MLP neurons of a small language model. Each row is named by its layer, matrix (gate and up: input weights; down: output weights) and neuron, and shows model dimensions 80-271. Each number is 500 + 40 x the weight over its row's rms, rounded and kept within 0 to 999. Numbers have three digits each. A neuron's up and down rows have the sign that makes its largest values positive.
After each neuron's rows, "fires on" lists the tokens most often at its 100 highest values on Wikipedia text that the model never trained on. A number after a token or word is its count.

L16.gate1677:542552538428514473456490484482508496467433531549456517529515490486510496479533553507582498566482490534527487523475477435492525446451470490463471502476486466496487456549527383502588529498434521483486460443490470481515405512561523569514558526477516456364540540549487457450530526569481463558487536477476563507523476480478472508537508447530491458511464502514495496499510525498501564569545489446523486480532495514427425474478559490473581530477499515462463529474474471492498491543438542522540506493521448521433579485455497486506511459489536503521538516443501533542448544561452544574
L16.up1677:496503528498474511430568552518556544441557439534526538512503584517627480503492573488533468482537532440520509498476488482503471549549494445530527492505555493528554492523603524485457441495542575513454528480477438511436494512468475482564439570534492498413515517500468469506507499459513559516452586421458530495490452511489582507568527496579541477458548526540500470475486434500518499464524490497498565458452555522479598544557470527538461477514495481484550532488490492490491417486491556533422545514517405484575491494578547533477512562517465585532542498493527504488528551445541529507
L16.down1677:503532516431549476538490590515515544468399517481534499518586528455493528508432531488518549484502469534474500489420540553595448457550489502500519484479445504461491493535477538490505477483504551451548606503466516447520555418460466528503589519577485484525547494519439520514497536483535480503511499430506495459450523498550481534457478449515565501460557477464477563476497503477486530424528473580519500591414512469520493487467485517526495534503558550413553513482525538532464499495496540523469472487525481468513464490498441522516526470564476528485531612470478556479474443542506463479
fires on: " his" 32, " a" 11, " her" 8, "'s" 8, " my" 4

L16.gate727:524448523490469603469574560519532466497498561455506556476455478590493506498590473473524520520516459400457493482464485558514514540509538500574449555512553550511538473466591596436470478510493477387507471491537481517493564521431541515500561443525493515511498523477497434504457506483471514499484536527427527521436477532478441477477492433462488517516554461491476497512525510547501541527450548462479534572501499485428547477468522484498505508526480549576441512449506468402408490515533560543549547463557456520509393508523482521575492521495470447490486474484573501515575524537461477411
L16.up727:509581496488494382506483526536543491510463463447554574518437469558536503509584475511501570561469524585431546487526571535465515503522463493488481540462447438509513479508535497506489421506496478517519496553523440489549543526556533540520484525474455528461550495502492508481482480502529508472507534482484460449420458520439517550460518481572530544480499460491497494536517456539544432503489578494466426504459546539454484492510512609553440440545502480540522450489496533512482493497548440499460486543472492490425484513494450503609496533428491505486391508489506551434573458536473488519
L16.down727:461435375517459532510493530470472524503506470461524463597470485496503565537574525574565511487481535430500509534495446500529434530566538486557522540450576463507480528421553530423495517384478518455535525445478529468497588495491513489572516506546462490497500522511508437505501508468445484438478509491451507499543525484479511493528555508509510608475558524550496494528444521507503513470438562444513412561556528473471497531533519435432553548464546525511436555503427494552501494499562446558441550448544554531499502504471472496522455514469461543502507515409436508446561487489513502503
fires on: " \"" 28, " c" 9, "'" 8, " Ch" 7, " (" 6, " Qu" 5

L16.gate317:515514513507497441576447495416520529454585493417465573478453514607450546473428510463502519534509489507530494504484532406474540512519470500536570473504467551507505489514537461568545527448459459493531470517481509527441505538490510512494551498453608497449475506562550491498467490453506490532532487595488540497527520425577487491537427504494551521543490527494534485551541518461470468486480460466462541531477531497513481521525535506493556488495518449551501517466456489543482509481531457532544478489566443533487545512478481493447548472475465459494560483455536454529479490483436423606
L16.up317:469563536439498561439543485543460531450487459510547458464467474528458560501514537432528501503559486488532462512494552457488552511463609488490530469545447499540523533483515482512574466551494492522458553507518442522459489486507446482439590543523503455504548490459503549500489493524446489513492495542438543419521539553520432488458545537494515519486535444533524424497543522514521412445545460534483527570510477550500540517487518440537563537526523573493542453449555534503444455479530515511485549459464462484510561540498514424454479496465443491489538474491513529472522543514467497506
L16.down317:448524504561535472586430493500528509438494504566465507509476524518455492474451579485481489492536532463529525468447537459543470531531494501488496528510504502547565515437494460484514550478511454574471566451558496523552525532506472505584603517485507484485466490556505570497524505473480487515478517497509467429524527420488455517491598505489608538492503470489521492559518490483495530555516504501459523523511467542484471556508443477481559478515465527476464524479525523492498487543512547538480469470461492532510491507454517554509462495531598483438467480518518614543411455478523519467
fires on: " a" 43, " took" 9, " take" 7

L16.gate85:461523473520532478498506534540454502475573521465485510458477487511526468510486470475447581541507583498575468473562502520472471457582489465490530469484492474577553495507585570485529482495523451509483557496522528474498505462507473490492523471533498465456550431498508447421489540432537490569476475535534422482539515630462550463468488504493484542475497425490495451492509480462486519591476401462435535560534577478490536448475490479522473535487497521513469489531483432499465561494445510509499496448515496557520493498509527485535531533506547489453487546422474531476535582498510525540
L16.up85:411495488500458439508459425485472613574523425450538510467504538547510430564549412503525495444517398548514450499487482522537492474531490457525506546508513476419496489540565513535499500506530512491536507537495468440514541519559587523503499456500492425505502537483441463462494436455421528528487473504444520490482496621461573541517503524433531450462423590522556523460477523445680522502557529502520477502505526532482520483550476435543436422439554534496501560559563473461495567531485503507497487469519567524514530499463493506531516529509475615454409544434513524432481516523480505505
L16.down85:455498481523456539468495491490433456555483505532525514536499483526502471424579474469536472497539619512501515514479544594507491460436535521489511428471470478553559529449567541523512477578544523484504449514448545510468559489495442516504554474500475561511454489480542554557466511554523543502534510467466476530461508501512452506472491431468527514500492533471488522499550425491493482493462516453479481507500485533469443508569486529500580489494521478577535470456551520520507560447454507502478611508451426490454499528599542462493486537477522485501501506506532515446495550497429452529
fires on: " " 42, "–" 10

L16.gate1561:477455511533548499476531535487499498489557528558478508492500452422523634536497531452493540458517543516538575482518475550496520498440549533450431422499595460578519485469478544494449560468509512534513485527446512495423505500500446581506429466475509448485460469585529502507484468533508513493502573393538465449534539509532580432442479576583480532471522547456503474481532550481479470488551513468523599540466450488484513500436501541501507501505457509558480576505515515528498560492530482540495474485492544488514516367484533433516462556507492516486453469552518464482443485525447423477
L16.up1561:508481527514472410530457482566601489536487629506540468490479492511539486492541488423534525549491505565450521484519508521536468522538511573566539486484439565549495490480534503465514442448563535508493525507516551498484541481464492487456468535559506467464428476480553491529530509552525563457545504491523441527525530495503436489522529542459468512513490504462509471514503498462542544474499511507452494479551491485480548434566501475479493482567540423519490450476503462508523466553538464409474556530468553410489454464537461478525501520523516446462467479609556495560427542565463492454
L16.down1561:480484438550434431493471515520475499533457471436522510474490558439493514481531479502500454498466418417490526463511489487331469528565533505524459460497535449488502509479522486452510543480504490458604463487464525567445487511499485392518522487477536484547572480492509546480488516572469478520462440539476464453533440565469505558553510525543479543481516443532484534537590500524573480472501430572482505395432434462504516525510482470493477525531527543517407503471581489510503514494459479534519498464550515562528578565494567474509505543502484526479521509581513491557488503492539531555
fires on: " |\n" 45, " |" 26

L16.gate1937:482549490581501474519530590518503621483462482518525513499523507524504504429568439541495483507524503443529486574554636487502477531546509497390486508461543425450470490516554521513475510484568486477528494569502379526510489432552512596487446473496429512499519573503536496483596508513454448445442474508487501496497471515521489585488466491517521526492473542554547550534515583437573539577584450544532573525475416461456538489472503606527509547491521508452560484481470504481564577503495430471486510514441504508493544505490519525487515461465483469501525509488545438470517528509499522495
L16.up1937:456499522493541494569405590579511504463453514484547594391592522499550521512527493448498550510463469497547521430482503561516558512542527468524500584507513442511546546476415471486518528453547495503489489479520460442536539494548498496579530544515489482558574546513516460502567474459457508554491534602461472513514578465530530558543496575453586487500468512461529433541473457477602532536616427458495511404483471499507515423434500480450462417444567483441460472495445494525534478475449500494444546495473511492504530524543448562504494447477493515464466504471576520522489481526465580510
L16.down1937:521460417481453444485443435494452505580487485489467494529535489542536545475425521508515454558496619544475479519508489466553481498463654415519528532464576435493483508563527484581492508505434469435448466502488447513491552538526494573538500478532477532522474479492546439487482519550518510571475449441533499515516518526529518441519529414566537510513541549564542460459520514457512496542542514478526425488626458523553568499452501468492506553479476506478522548508597502465534537564455559425515452496502483484512495507471490552593504494519500523517451478519475529489443521471438450495
fires on: " |" 52, ":" 16, " of" 8

L16.gate80:520527398505520511582470384446493478555488532535459495510505517536484443408487496469533524461422511512556539582508553566526537578521467529432483518547542507520528480561530481457510497443526534499546539478526501514548418511554440507445538570454544481476487405515518523527437582477534487477422458511469470496558509520488491484572506502507465503430529505466515468520495541555493522488430450506538572457455480455469522576479479471509517473479615445465499431491560497427515489494463469487491466514478492514508486484506502542448525494522476532540632453476488477518571594431479566539
L16.up80:460549492544577517446481503516552536536462506503445483427554557450548522491454441519504515524388480542526508469518486547491559499426455509461491557502487510571461543544590507503434512466537503450560559495494435470461519473489492500497504518495471507517478466548515505501468485448481508475473488519433555475515495572447466491615555526544508480497497513481484573527487508493539562493544470510483484582547564534513552466507512499531533519475431477486536488442561497488541518508449488557440542521495476514514529440496545592527496503478480476479566494470468577466472538462517523475
L16.down80:523532455436512538489539480484531536488517504546508482555484436623538428494510483541519467516517570494489486495488556557447536534470504499519499538524508504531551517517459518559463500464441523425557498493523501513557512556540473469441454497450542477488482501524495544548477513455501455524493497467499498491459494500526517502484535472519475489517470498511512448570527535519446484507480479510431529596488527562434508514564464491457478643519502518493438506526524419462543507532551529509498462528452564481503511469508491531572452514594538439526472476480506482477515546484453470533
fires on: " " 54, "ac" 10, " +" 6, "c" 6

L16.gate2336:528497522521589527503529531470511515507534530561453514568543490518474536537502500468535473459542542571436503487461449521485463487502475483543533492538553406473520621462559489559541459458503475513500453447555524501455441524504497527494489504483502516516435482474461410476522482517524532459555533464490518555511522494486482457508467504504482481518500577520456469535452420486548519506516478430527517450532474492407460492465491467546507519437483567529534511513453538514421496493569489533429538447581506547496499409508458540535511411517442541502524507506541461501520582500430492473
L16.up2336:522503484468516422500521501479392551504530575463540576464507480470472488519465524483497403516444555537509564494431537486582524429504467506481492453563514512507553537497529490470519466511420474533401445594558502453530491568558540492521532562499482459627520442517457482551462514472578503528408553470486497465517420472493502471546500555540521448524507516504518544595435518572581466467477442523518431564540413513508474509516459488485507523500556515482493523569525556550537481534514533536431511456458421525558510469551503447420481526453524499537546560506451486489497490588468524454
L16.down2336:533513473446393532456495522534459520489543488482529503523516538536489487549513464439521528456526434438501517476477514496537468519500543502522491467452529540508391416458503521476535419463510511580452437449442502566445426543452513497491541463512494479430530538533542509479534576475426489482469543526484505505472482450523531539456521438415535459489416519494423467463469496427516494438519502470527531475554569426484488483475457533497602522560495510497512498479550591528394566556426471518543533471495531533497503464527529500511406586444537636533501548452496441439487417482451548477
fires on: " the" 48, "-" 9, " and" 6

L16.gate2130:525517475455476388531525478467500524524523506471551517488528539508515458505509520474516510550511550418507464421486551438520474553483560449452481480465513520504487497442475493488446531456492508555514485573524392497531515482505522440484515531467472483523425517496510539427494456493513475604522591559580535509511557416507484510451527483418557479555583458535515464476480508435635501509464518536463573440500483460507467458485532430452650429517475518525516449479487516531477444515440553516466386497522447476521482504529513500478549515496502539487618420493584468487502466516555499428
L16.up2130:461394452506461519497515515504514538393494460432518499506491578547432533523486489478464475566572562492489543452442522516529560523490493546592398472510485477482539587508509426531539495488538537440464447526513466544573521533554452458502587468451505506465539531498528501505601463417417509486473522454503532507483474475552520483486551516554559510509433511455460474525504516499575435477484535513487542524552530477546503492514564464464565472517477562535471510517522472566524493537479532447521466522524411552505546563501510453522531522530585548475473429488468435489526511481520509537
L16.down2130:485523502498484490554483488523557501435477483461549561499493485512502470512546577512505564473551523567549494560438561532538584457538491481515473507458450495496463510504505500542492527479537524472536375562586537516507558465542532588502541532508491486429517458454482458465522478534540486468471549502534496519469444495542498539462527489491524496531523499568483507508470508459550529507505598458488498513538476530494417480485552520523526488503493459548524482471532539491516501485515519548465483470495543564495450547515480480528452547486477513524588488463498472509529506495530462527
fires on: " " 24, " a" 9, "–" 7, "19" 5, "j" 5, "aug" 4

L16.gate1239:449468519525538510400508485538527474567549523547525444495434484445525557474479464543490517495479497518521542397565377511499500506454495487473440507491498513449484487481528468458536539497489478460477460502491489528478499447444515483479534478488462530466490525505546474566547558492447546449458549433509499520457487496494474560498498456500538481527493605532523441430520441444514504478545463554441522547506401535475462459536483490504483521558508517536482492522595523488468537518512488557538601515525565458582486460597552484489526544516504438495438500513468533504465537534508517466
L16.up1239:466540582416524458495504459504544533496495445516443500545506545536497499516513432480476503517489448473536459497461477611526431450487535469562539537522514486529468546542480604487540441559514472465494527575512492470520517477530525555461453559464434456481492452514548534452526460488414478496478438517429526539526450542521484480562481490504477531455451500548477563502490509469525529518472501477519527443474564478552501512467476509450507486538564429481537549541483472456503543486469495493511479434493526458470505508505504442557448595429508576524533545478419418500490454530569477520
L16.down1239:488467571424482523491437503504483508491541508470448532512511510430507510519586430471513462511525553458450560517553520444495466494426501530506545495600505563538540482528489518542557442515532526466524511511523550476498538507471501515477524449528470520468452419497441603502517513474519474460554511471515472476562523474553520468532443472564494482567474481537515501517500496483507489475454516478531458537471499445476505490566479536540494398488508394495536501485500505582536577495469521450503494532514425558523552489537485456481518519476435465562540516460473479538540473469622492463
fires on: "-" 30, " |" 19, "|" 11, " Down" 4

L16.gate918:534483497575471455529535558442474452561475461471517431491488458492571504428434536475524459471501482514496505489506490476514449502536493495555459574474447573517552502469433495522501575509499587523522490517534465503542513531497493537444499512456562501516502505492502530463490532493511484468503465493543523459526482462509538501454452493465556393473489462495490546499514464544530521457493517480538526583423514554483483520557446574596441487521522585448540558557543494453486525469435522440520430508498503510510529451544473555559566507478494531430504505471497496488471567479501464542
L16.up918:552507498512484528513475507522451499530441521495483570472401535486526469419481460553479459571519452528541538513482494462519594512400457533455466511483452435517504471492508461459442524486474498520524517510582440421487515578580489486484546500511524492466489482511526510528459509555521541512531456477476505505506544509543488425508516472523477500554433503489508549492465551519478577539495518469441485498499434548491524497442425459528563533512564458442550475516496488501550530564473495507531484442399463471516458538431523441425462513483561434515490462479454486553503475547541451473
L16.down918:517511516457470510498496463435492402583519486499553432501450417447439606514525522489544524525502474480502596558450507471576516459476459483463486521556514429514518550525519567500471406465497522472515463490494457481451495522514574479511505462578439526507522526538463547461524541431467526546461472491504503539498497552535529573514432501496504573469483475521498511547515514520521564475523485473510448522510510581520441490458478514541452460579546479504466498461467490549495627470460503469461479546497470506529476608477567489479443483450551520466562503560447546517542512549482513430
fires on: " |" 20, "|" 19, ":" 15, " @" 8, "-" 6, " Lord" 5

L16.gate2124:500462473534461486499510516465476484474566464483509489534483525480535580467547478518473567479514498532591498569499487607458499463465488493512497464509560512544517520537387488505439442473505516514586522435521444519510542526462462459567497524395468550529510474547480464580517450432514484509514518471467460488468505490460525548465480516519446543526483528561508465469497537464452530472402530448514443489494515532574502471546562523493501391486525485492523450494543473477492475501479564512538517514505534542584499471512479501549514504552433450454508460544494464423540456527532435501
L16.up2124:557512555505438440450482484443496463468499438496532458528470475465532503459474461436534449525545510502555420550557481571514470494487533540539511528505519416518502505435541581521508519560494564560504465411432487519533497478523507438518493519509497532517553511515562468448533475442521475479551621534572488435517464484489492478520455518486452483560478472573499519473506465495488542548501589420464595458474506503436545515561496475507489504571518487540512465542531563521557480502500549542524502534451473458511496513576509527458509506527540506543452431486525516456562504568478508437
L16.down2124:457477477499565433478474573552520551549472521456610533561411525547494513533595478518498527392561469512477492538404468509566462528542542495493498490508493411460554485456575498525532513524512464520540446571521507446561573464459506538531492468522453549488471440522488531546481550545479380531492545524488437596423484556464496509516470499490466542533469521534487465485461446457505524537516529507480589510525518535501441499512539467420562509506496482575450530457503500498499449495520447471472476458500526437484501446530462527503472469458615506449548500483485510537504490608498504482
fires on: " |" 22, "|" 18, "-" 15, "," 7

L16.gate2315:553459467513442513410451503455543498458528508542538489482481504535476449553464515477478529485520500500522459544514503506433492528615488516463473456531474482514476458529548527558462391475488479496537474501434522543487519570517525486509505536538507607539546484430431488421493525458459565450509432544511460537450391542539532482457542565522477534497475502472527474562455486529484499443592405557441454528545512488452548444506478509491451450530550502467426495467508488594509448459427458462586492481514512547540537505476495538456478531479558469492467538475490503472497460476497511510
L16.up2315:496548511487484494433475480584470408447494524429543582487476577537515463577429511542558503471539514462484526460539506455496487522525526518520520467529458411441455491437546484476488442396478462470501496533440434532487506530581429513485487499478492539492478540523496514513519503462486429518488505562484508535503468520546658492455506563470452514514446479465524449488470541526573488472463549551517458610516511576520529487451534550486472510483498492561583538472465508586484487499419505441486449474446490516545577484506551514499548439450485471471503521511522551474503479493474579531
L16.down2315:482506473386466440529514542451476442470476609581537541483451469513536477533462533501504533538529512570502470500500520463521504546514506483496500505511479470476475496458474463491527511421486485527546533465457537529484497512447498445468517477463488537542520477476496448506415408479467477486495507506497486502461542553547501485483526538467454486468519528536486528624515559455470441537507430538500432481535503469388493418454444492525433409548585504491519502550448487502552590472432536471565499501462574503513505491441524491517531504514550459478529503491482600467497488530494490385
fires on: " " 58, "-final" 4

L16.gate898:505528448488449500529434578505458524487473592519496505528432440503429514516519482538509526475484565431541497464522495456426519543462486434465505516489451488516502489492493452564500539505464498567458598512488541526520550574569521421468508502468570501448464527442584497476525601495511580459492489506498434435485564521475438554466486513477480469428521477479569486532484489529522440543469442456548568547511548604522554450551483446423456486538509466507511491554507507472490510521539571503467471497505539540548524568497415442507482587465492546465515485458509515542443497497526541511
L16.up898:453446481521484522538424511499522482512468449530511466527455490530549496532520535572477547470504503458505494464502551496468506501490477501515508497477502495489486512444491560504535477532557511550454512509460564492466502530461432490482506426468547449428468464442507548528509546532465573510525533501510427501512460507558448493488481485399503447464510494431507509436514598521577458521501473436564516488528509540503530489534435412507465524484507551498465497552536512464535486524506531515591506481462467470528456468473391574486457542421482484487546536427514496452437491516514470527
L16.down898:555566508566467450599426567554443514517538538547517510510477568484509504521556460451474450474520459511503489563465520581543515535550501527463533531473460473530488494470537513508456534572526488557470419538529509478463524510498529473524440522512564523377430471468567477506407543554515486520540531421541484469521502490479497530490446477509486469491444519586503485489518526427537524448518473494520466545485516433556589533498542414574531497486541546546517463519481520478496516471480495525571485547487538559435505448447479414524473489473490376485412542468567525552547566512488490557
fires on: " " 33, " g" 12, "_" 6, " En" 5, "+" 4, " dis" 4

L16.gate2491:526431468513548500481534506445525469506475551528526568541495420543524475559504513464487595509453536469495495437496540555428425528547492506528489447467470520589464570377481534441444561498517517554503524513555491536540437453486436453526533484509459466465561575396466468555459584519490488418476522505475548518549369432546511554539520499478491460486523484486512453525485493505456437458502491525481533527479566481483567537475430455439469517496490546464521498523566584426422464559438460539503500526548502413553544476493508507522554536518497525491465511459485443408535571498562447493
L16.up2491:474500474526480492462503478464486438545467457496503449426428559384534461445536468513484476534494503422432491517504503587510538541491497433532516499483481438457493503493495483484519545479489474493449450552519497461513458479467497578457499494520395475521501516543570473516483492521495484467485483445450585514536505552559527476504513496437523498476475498505497568497503508511513540495534489530522469535497508458464469488470483569492475507445512436533583519541446552408479530528460462475471503478533508527485522544426586453510401466456541511564509587528424531515501461637445435481
L16.down2491:484492491536514457501550482542434536463544435516524529509544523528461453579491529491472553440534453515505476534480499487578510519457495508488469504540499530481441524522479432562530499438546510503531541481436488496496514512476500543525462399489489423527477428497533553563530494541436532500502537440522513503462481499525504478499499507529406535501531438491536512490525586470471468459415552493459585455540523480556543483527534438496526458491529474567455507530434445552504548497498522471499474471546556469491518444533441528543527497543535470466501449520546517505525433461373562529
fires on: " " 45, "20" 8, "-" 6

L16.gate2502:554492429486411540522515489489440527482493518461389504488579504474495424491450503522493559469505520540494440518602552468559526457524431513463484443500476468484482514526517505550438551526513464522515554567493430463517530555526447468559455526372528497591514477550534532483517469485466549551441505461556491525540503393514557475479442501544495546512418483509450513496508565480467524490421464487503581575532527540494523526540543561445557477495445496478503493532466460487524509450472504479471568422510510521472541497513534498455487438509442413484499453459551500503524593460547498488
L16.up2502:473463457460533456538493504536570487463456519465516492490486436503549517489531431443467462483527515510535525535508527534529420478535512560428586514538495427522417534541555484504480462489499546539500443596499439465530479519512481504435524485542529566560495472479536493495524502490471500440486451517520563466475457481463497453439529440522567499513535482533533482556494468491523504509559471563449574544436477552520523493469504502615476457518487538501527441469503511432487495533497430508455544462457522516475427518615464560537511471478492480545512475503571519542545612574436501460
L16.down2502:522579451506502557599475553553502440513532490509484520462531465475589477501481587433509532420536539407503500502416535551487427549534434555459443487541522501503569506525533525490542437401524412517454537465510423559414515537505482484549579474468517475518465501414582474548511561547500541486505585479514414453439491508476533558544524471488459436476558519472565547497491528499534444476469491501486563478519471511512516485504566595526546445501469503551519506509451475477537491507550493498497469459365510434516503461492475500483497528474485542587543521473467492492454526501490510478
fires on: "19" 37, " |" 20, "|" 8

L16.gate344:491447477492506500535522544544446492533509457522468468547480482627531452496456448507524491517530527491520442519463479513533521521558416627507478513446526490498445589481533463446506492477429376463474545525511468473537452472504544508496523460478517571555533478471569513566503493551549537482434490435522527506529521471407459526434516501542492474517535480477522481487503419465499528443500500486504565523440554501428399522526505534434476559477525452499518490499506453477462529478463531585382487515576466465548532467537524512545535463561454543516460435460537444455522584585487502497
L16.up344:545522510565483518531494507467583586466536563514463490532504563552491546426522458510526467471474582541524407448501465455559478471518448570387534475437452547497486529596534537513473503507472498519532515480505523492478488514558565468537521496441458546479520401563482513474536474535576458429487513512499507538534447472488486507482541525474587495528444435499457498527470446454555568469467486611519474508553548420419464497490485565534502567502530382484487490574419577488486578456507445523533453479472405456541466530570503472528453472496519527502538518461496536510380545503515513437
L16.down344:483449498470503540534507580468492462488456425471513469552461539614512458489536511496484485485519484367491538493545546459503567572541416563500504540522486488525451544500502466479552468549366467496401526493536451452460481540499443522507569480489523439483463468475570510520541460430498521544520526523445535490469544478466455544474554421474419467546527449531555490526532513443513468456534476444479487530479568556501512571547518468465545492532449503546531487495512395461424541453504494488395515489559424529521525524569546511492520465521453415510456476493471447445531547458544459567
fires on: " |" 33, "-" 13, " as" 13, "," 6, "|" 6, " and" 5

L16.gate978:484455531500547461469536599523440467506531463535517502457567508481420533529493499562410571523493484468544539522474524503508538483517455454476456507538476482544446505501505505461543465448504455543493443547478483540492482494541536532528517555447488470561500499547453531497485528481522556438570482532538468535472511479445529513509457498465470489499534441540550494445435494468558495504512463437426535480427507578483471579481488521401581444531508433441542526472454421537502381491476433492465457428551479588477443457576463494460476462483463494427516548541498590488466505480510468479
L16.up978:453518460534517481539562470570478436485444477449487547544502561495480553516483490475545566460500468482497475497479497443530462511502546546426590529491509493506513501461523501579526515536507474502515495537453478475522520483447506465474470471456536555473459527507521490542468568431469444521447498548498521517464513584456490450489530489499500490487470498488468549545404497482512478527435555518455557486462571489491508526525510405467490641533475488499461439521410562546525584518451467494503482520532495517457489470507518507497564549447409541508424533477508486496480544510440374542
L16.down978:544520557501480552526464462538501484461480524515395579448508470461472420507461472575522536504446509478497539471393497502228559471420464541494514567522497523537524414468408509475442496479549499546507532478499537489437479522540488515420508543496468487573430424537519507495530518517498575481516453481497557490510485498491580486492461438517408490540521559446578398550477467517509482515469504518532472489479477494526528520510487532582501438463482485476523488485488507494516376551439387535469595496544544534593524457422522499437475558588493510500493543537496506492495552495501540509
fires on: " |" 52, " /" 4, "'s" 4, "|" 4

L16.gate2265:506490499518383495555518543526507452590498501443453508515552554475449460524536548457497455505491473468496546491492578458528426547437497474522509537493535511477433568515534560499510553432505477412515464534470388535590509409470482522527473432526448403432494530576378475479487466481462453548440514549455508466505526485523501481423496467514446414492540497445464551531449506450427456507499484494493529537505486488502565493464469566527456499474578494539529575528537488522498556537514510503501476499458479538495468493502596522469466504482561479422511495503468547468470464505543460475
L16.up2265:470510464457413499547496494496441485449502499504513563434510507491481488469470498501521510485487490470492564543527536489566489485462549493515482469519519441515570546478471504472523537504435521526467474497451488501514480458468577481513528477518498529504497530464523425527421524524491436399466536517454466461463424547556595527446489463576469522447559504500487480506518483664455512588470519492509513463516435475495549566466468470477558585494510499548571491441475555534485463492496509494548452519499614411540545551511509485491482535522466475535500461537563524566399523479407453475
L16.down2265:513514569509479388499589508426483550498531450492523543452510481551499492508530567508488512463497553447464607453442523489527483480534416509503552445435499508534544457471506503485473506512547500510528499488519478552528473488521478510525566469453485464494437536412467469527492579592521460486496515476466496465522472501467624511523463566500443481475538578607559499477488479516422464539557499490492549490530518518564433500527469499458402488442494475546587503477490552500520526490576545507533521498472482618489546488549492476503495512541511523498487550501507489444509480540547480429
fires on: "\n" 42, " co" 12, ")\n" 8, " in" 5, " de" 4

L16.gate2433:444632513520512530536430498536539456539480530518501551456535506497529532531477478564494530509523432501488536410455493518477516488500414502465422505536514524509433453541446513513516529428509399453470500484568428543466498525494506478541515473522526392515537567538507455496460489445500486550456503476458528479482571511485453561613607446521498477553521514513486524474460471587528526490515548507530512523514498489431503480524445517505541536503486552485446476454474595478433507493531527515544487481535488476465416532460521490488461525534501484467467444507488445494467514498533490478
L16.up2433:519515506516440466485476466536517474512533425512419474536487474486392515487496530534491471502448575491545503515447538531511559577534511517496517535522548471512511556519528452508458460453454455509466487429421472465483520493507440525531478546470474492576507438521485488454527450517519623538583495434560505468533535509484448486458529495446469604527525437521529469474497496500534453498500469438502520469469529499514447526516431542424506578458459462542513564556505538465488518444526537491509518503473471502498499509525546568481477587493487439542451461508462531480496517448509480488
L16.down2433:518483468469518466557521514513553570431489499471464446489405490463559473460432490461501536483527467535493447541476511437557522432473471481548518510489534514507483439491487434580509468527485503471534469489517469530512434484503476482560478424489506516502509484482515510553455481505511560535544523465534469462548506510544493454507520549459447499511483541480538545519545498402525498545479489498551498325519497534553551516562509431451517520490506469493505530460550499493456552553455477526452529552527497479532423522510504461512545511511507470537538562520515499525462394524523417402
fires on: " (" 68, " \"" 9, "=" 5, "(" 5

L16.gate2445:495564487528527518527497507478463471471504530487502476525438451553435441576499427488547566538542492552543447475516559526424530464522502523482553511467500493451491499446492404457524546486544503486550407482510415481493410404505487480562463523507449552465475486459509485483494513511496514475532483503496479504501517513518575509573505494505496486481518505429477482441483556498484437488480471486422491587446509449524436477482534459528448479502462522447514444528489422431541471558446475517426523488461482466440465553495501509478509500480514481463496433437538470497535478546520490481
L16.up2445:508535503465453457536520503507514464485523490468485485477529524398504528584536459529456484476529581556493506582514502584483496511492525549518526503497523448515535462487607495495523568555554513445401505501497498477522398502404506519566461487516462535466459489473491433480493548424561512486522414484568527487516524475460556573511489491504511532420525521475447487508525504410502558546499523534503496484457419502496472480583509608518525582525511542493493426479474568493505488554560444527541531502554475553465499504501498479501535474500590500536494493462501538506546531448541502446
L16.down2445:477509554501569508495465542498486453555510492521492462540453506441462513559494442510478579519550467486579486540429517494519457457513457526494535509516446486415518579493530494525518504487537465570545510504508493404499485571533538501446480472523536464502480539510421460484503422528554542456498499606454531510478542515479505489487509478473555507482532482483550457472481487486503532500526493465510589530549485493513427442528537534478508529568537448509460545511457532476583494522473505438480512421503465530496533459517506484502505517478493610497454507519535541517532432510468510462
fires on: "20" 37, " impro" 9, "-" 5, " T" 5

L16.gate776:400458514497449562518471502528494535559512497483472480495498496513533479547486498484493558446498437486416539423527497483452507537441424515523494498585570510471454468431462505474550444490456524509554525532500492526475496397501512525517452448558532451503491561519501460446481494488498520495567492498486546467530456479552469551526503490518557468548439492468463503525534491455507476489521506507569501571507472523487542530590502523501483564503564496489561519464451478502458526477419503450444524535567533523528513579550488532530535448560533513460519489511444514461520455437511434477
L16.up776:439540506531484535450503539511405554508478486492489533529493546482493486533595491433476466503508509514539462480513475552540557467497536509524446519511476541542460509447503494543429461405479496508465561455523471561523485483508482483468592457615516552477474581572478429515505497441567456475482502477400539507576472536405522433581481466444546425502482536539507513491468469563495475517500495564560533377479537583505534475517539563498509590464573494518500505519482454485526482525460501547486476525529525475485499502481595454485567495534460573502591479483510532560520474540512437535
L16.down776:486532546514496531462547502515507470564491519527439463440485503426467426499516550479508436499516493489453476524515526557520437563475403581553512526475553448444405504472525457569531453451459486453475544497483532440502461480481460485476469547554473462478517449510612435495500540533509480490452500432491547544498535448511489528504566480523429587490504482444522490457476433452537467495484559591453384426491519494515605500440458546408566521479562453492543488498521543487462506524467514493480518496529537540512487500515462501504508501503498483538557545500474498468592478520547505552
fires on: "\n" 61, ")\n" 8, ";\n" 5, "2" 4